Part of a small language model's weights.
Size: 8 layers, MLP 704 SwiGLU, 9.31M parameters.
Training: a variant of Adam for these matrices, 250M tokens, 7627 steps.
MLP neurons of a small language model. Each row is named by its layer, matrix (gate and up: input weights) and neuron, and shows model dimensions 64-127. Each number is 200 + 40 x the weight over its row's rms, rounded and kept within 0 to 999. A neuron's up and down rows have the sign that makes its largest values positive.
After each neuron's rows, "fires on" lists the tokens most often at its 100 highest values on Wikipedia text that the model never trained on; "fires after" lists the tokens most often just before its 100 highest values on Wikipedia text that the model never trained on.

L4.gate645,169,194,210,218,128,164,155,277,212,215,173,256,245,246,251,131,272,173,163,147,245,297,191,231,275,166,194,180,171,213,244,142,260,243,174,244,223,202,116,230,196,185,227,195,229,201,223,140,200,179,209,206,129,272,152,153,225,159,265,208,231,189,180,240
L4.up645,201,299,218,166,180,156,87,164,261,147,212,144,166,185,249,228,141,209,147,170,166,178,270,136,144,212,150,219,202,188,288,182,206,196,135,247,210,213,236,181,171,127,169,165,286,215,144,228,167,191,188,191,161,214,183,208,164,189,120,217,208,156,158,280
fires on: "9", "0"
fires after: "1", "2"

L4.gate391,205,178,244,145,273,193,203,226,229,167,204,257,173,233,187,234,185,230,251,151,172,157,175,193,281,186,235,218,226,176,193,198,227,235,229,255,137,264,184,185,260,210,226,236,153,265,103,253,163,239,207,215,197,183,181,219,136,156,242,181,186,131,178,204
L4.up391,204,125,201,158,229,197,172,268,196,243,204,283,256,188,180,263,232,216,175,188,213,216,209,188,163,249,204,274,172,187,131,212,176,273,217,259,183,234,78,231,199,209,201,320,241,277,112,193,176,199,204,228,184,232,187,240,162,192,170,199,195,257,272,239
fires on: "1", "2", "und"
fires after: " ", " N"

L4.gate3,178,178,243,284,319,242,229,217,226,160,171,148,191,220,187,209,259,222,162,199,256,227,225,199,204,202,152,218,256,219,200,218,210,195,140,178,223,179,242,199,163,141,237,96,211,123,185,191,207,165,219,178,257,207,167,202,178,219,276,212,253,268,234,153
L4.up3,208,177,208,225,163,240,149,210,273,217,160,199,220,230,137,189,206,197,259,114,168,180,181,253,233,148,205,133,273,228,84,219,196,208,197,190,213,185,175,188,193,215,167,216,197,219,252,203,236,182,203,158,259,225,145,147,193,253,230,175,247,185,197,266
fires on: "2", "1", "ri", "ul"
fires after: " ", "M", "-", "S"

L4.gate510,188,195,163,219,133,186,211,174,266,206,132,195,231,198,162,219,223,208,190,188,257,186,176,214,236,130,160,271,302,163,181,160,212,170,156,308,163,183,257,165,207,215,179,242,248,206,261,182,259,220,157,224,143,188,233,177,247,265,108,188,136,223,176,201
L4.up510,161,136,197,219,163,225,196,216,219,273,170,244,230,268,182,221,223,184,174,228,163,224,150,165,154,213,172,213,278,227,97,164,227,215,210,291,160,258,220,159,95,263,256,266,261,270,248,190,254,220,168,204,217,237,275,138,196,207,181,205,176,177,189,233
fires on: "8", "4", "5", "1", "7"
fires after: "1", "9", "0", "|"

L4.gate377,224,164,199,184,244,214,169,198,211,153,265,145,163,163,214,183,142,197,218,155,174,202,169,243,169,187,131,220,248,164,223,190,270,255,184,284,155,253,219,186,193,144,171,167,210,270,130,136,161,162,201,165,126,219,229,161,270,259,253,182,228,149,164,165
L4.up377,232,232,232,225,184,255,202,137,135,134,231,152,252,174,163,227,246,297,199,179,175,175,218,198,176,215,199,148,194,166,266,220,171,215,192,193,188,237,202,175,298,219,208,235,196,266,170,148,196,205,215,193,177,226,153,161,203,237,167,150,117,193,105,200
fires on: "==", "===", " S", "S"
fires after: "\n", " |"

L4.gate692,216,188,147,198,178,179,201,253,218,188,238,209,171,215,235,229,240,180,156,238,175,150,231,166,237,214,204,197,152,180,184,133,180,170,294,215,140,259,183,272,161,160,223,319,184,184,253,197,172,196,225,236,217,186,226,180,259,176,220,211,236,135,199,228
L4.up692,228,177,149,242,230,220,176,220,148,193,268,219,159,210,217,280,177,161,168,212,191,178,189,197,162,172,88,135,191,152,193,245,312,180,152,154,224,207,199,211,234,203,249,234,169,181,193,153,191,233,203,257,178,147,213,198,170,229,206,306,258,163,197,191
fires on: "a", "al", "an", "1", "og"
fires after: " B", "1", " V", "b", "B", "2"

L4.gate191,227,266,200,229,237,233,168,263,251,237,174,232,163,264,191,185,288,172,180,140,260,184,199,190,213,229,222,183,157,172,198,163,117,203,209,186,249,167,205,217,189,209,172,157,216,238,151,177,206,238,209,156,229,216,213,166,196,204,241,214,197,216,212,258
L4.up191,197,141,176,209,202,191,217,251,229,192,207,163,115,171,203,264,246,236,200,153,233,237,157,156,148,251,206,200,193,227,233,159,127,249,244,150,262,234,181,248,182,176,256,228,209,219,192,193,306,167,156,169,229,181,176,230,167,228,231,176,221,198,220,228
fires on: "8", "9", "1", "7", "0", "5"
fires after: "1", "2", " "

L4.gate466,212,195,202,225,232,151,233,218,177,188,150,228,239,197,135,212,202,271,221,184,169,238,204,183,188,202,160,187,178,123,262,207,179,199,201,247,126,145,191,200,208,189,250,211,129,137,171,252,137,195,242,260,206,203,151,203,153,259,249,158,171,173,187,187
L4.up466,275,214,175,184,216,215,206,136,268,133,219,194,191,241,196,243,195,238,225,129,213,269,193,169,200,253,190,200,234,214,221,163,203,134,168,180,158,200,169,122,154,243,225,212,176,222,213,247,159,182,132,154,245,223,227,173,146,197,174,124,261,266,172,211
fires on: "2", "S", "0", "8"
fires after: "0", ".", "2", "9"

L4.gate475,183,281,176,226,145,218,201,269,164,193,206,174,194,236,206,185,174,175,124,150,247,187,221,186,234,163,114,228,202,176,178,183,169,138,178,216,228,198,132,201,194,250,225,239,126,187,203,212,130,204,193,225,159,252,180,207,212,228,163,178,156,118,204,173
L4.up475,208,194,250,176,121,168,280,197,137,146,173,206,243,252,166,251,104,202,161,119,262,181,215,176,279,180,148,178,247,235,222,219,266,186,166,134,263,232,166,146,212,151,237,157,117,215,191,243,235,198,137,231,210,193,186,245,254,210,219,204,247,217,182,254
fires on: " "
fires after: "|", " February", " May", " January", " November"

L4.gate625,163,204,157,145,215,228,194,192,175,211,242,194,150,169,225,163,148,143,181,164,170,188,127,185,201,218,222,201,161,187,241,236,230,157,100,279,203,218,152,240,141,155,171,197,254,224,206,145,148,234,186,207,183,257,202,192,186,237,210,244,191,174,123,264
L4.up625,198,194,217,187,165,267,219,149,143,167,239,164,167,191,165,280,153,177,234,184,161,170,203,262,201,227,186,153,219,203,257,262,275,195,165,237,194,210,201,224,206,143,175,203,178,216,260,208,141,236,204,239,267,188,188,169,194,240,208,233,186,122,164,198
fires on: "ir", " at", " —", "]", " Ret"
fires after: " |", " B", " v", ";", " f", "les"

L4.gate144,195,200,172,173,213,195,125,206,243,163,235,220,229,246,163,133,96,243,270,183,190,192,160,139,289,187,256,211,146,244,264,289,205,235,208,178,179,204,203,169,220,216,212,152,200,152,162,181,190,134,219,199,192,247,197,124,238,205,185,115,193,176,201,184
L4.up144,217,181,171,203,234,182,206,123,144,160,227,191,173,205,250,187,197,191,210,134,226,211,154,200,177,266,179,234,150,252,200,249,279,266,247,227,113,174,196,175,151,209,149,165,139,183,200,171,242,132,198,187,161,205,133,245,180,182,177,200,157,182,186,251
fires on: " ", " for", "S", " |", "ric", "0"
fires after: ",", ".", " February", " Court", " March", " January"

L4.gate110,219,184,190,179,174,195,194,202,142,194,197,193,200,278,173,224,191,317,234,227,199,183,154,289,196,148,138,237,199,152,227,213,277,196,181,244,222,183,167,188,164,170,153,235,175,173,218,209,228,200,162,123,263,145,173,232,148,227,267,167,205,165,262,191
L4.up110,248,219,223,170,169,253,151,220,175,216,245,178,85,226,204,217,154,204,226,234,206,167,237,172,227,194,201,237,275,146,262,215,184,217,205,205,184,192,189,189,181,163,159,225,210,224,218,218,187,201,221,201,189,252,211,124,232,179,247,236,180,143,217,201
fires on: " —", " U", " USA", " San", " Mexico"
fires after: " |", ",", " the", " New", ":", " Pre"

L4.gate246,217,195,212,219,152,161,257,283,248,221,218,145,254,192,216,154,234,112,162,217,169,213,212,96,210,286,283,260,230,229,255,157,209,181,133,188,148,193,183,180,239,123,198,220,225,188,149,190,243,259,222,169,243,269,185,233,231,224,190,120,164,254,224,205
L4.up246,116,249,187,114,138,177,203,197,190,114,233,179,175,239,243,121,151,169,182,262,190,239,205,229,157,149,198,253,190,278,212,243,220,178,164,250,169,192,154,209,204,236,170,243,256,149,164,236,298,232,186,208,189,241,143,219,215,152,221,210,218,238,177,210
fires on: "9", "6", "3", "2", "0", "4"
fires after: "9", "1", "0", "8"

L4.gate605,218,222,157,189,188,212,102,171,188,303,198,173,157,219,226,232,132,169,189,145,204,214,238,233,185,215,180,215,199,113,139,242,258,200,115,245,235,172,225,228,221,168,224,226,173,247,207,231,230,170,193,193,136,179,237,201,152,207,174,223,198,233,200,168
L4.up605,241,151,255,192,177,213,196,255,268,237,97,216,180,198,201,150,223,229,168,241,270,117,191,282,165,223,210,246,230,226,169,150,172,195,235,214,242,235,214,235,240,175,198,239,268,205,210,197,216,171,220,235,138,255,174,196,223,94,243,202,203,236,224,187
fires on: "2", "9", "7", "1", "3", "6"
fires after: "9", "2", "8", "3", "′"

L4.gate194,227,188,141,212,246,192,136,241,164,153,222,177,250,151,199,167,201,183,209,239,251,258,247,166,249,215,177,150,174,141,221,259,182,171,172,195,130,193,218,156,252,229,248,246,190,162,243,249,233,169,225,141,248,198,190,160,180,160,249,218,250,221,210,189
L4.up194,261,156,165,148,224,205,199,178,258,145,196,163,256,120,212,237,180,98,241,232,220,235,256,201,224,230,159,226,258,96,195,194,223,193,249,131,148,235,225,240,306,223,197,237,198,148,248,217,183,219,196,180,238,198,184,168,124,151,187,181,253,224,217,182
fires on: ",", " in"
fires after: "3", "2", "6", "5", "1", "4"

L4.gate702,169,257,253,172,159,255,223,279,236,277,201,175,209,238,221,177,252,308,157,202,267,157,255,248,298,159,219,291,188,202,226,214,170,198,221,154,153,223,194,187,182,189,171,203,214,168,254,167,236,235,183,222,212,225,181,232,205,210,250,147,214,189,197,197
L4.up702,229,180,189,217,182,136,209,237,222,193,235,208,220,193,151,203,151,158,228,150,180,270,187,173,198,192,144,223,228,178,194,194,178,163,171,233,166,174,189,151,224,136,171,200,218,165,123,217,177,157,235,190,201,229,162,300,204,202,166,171,196,117,204,290
fires on: "9", "8", "1", "2"
fires after: "1"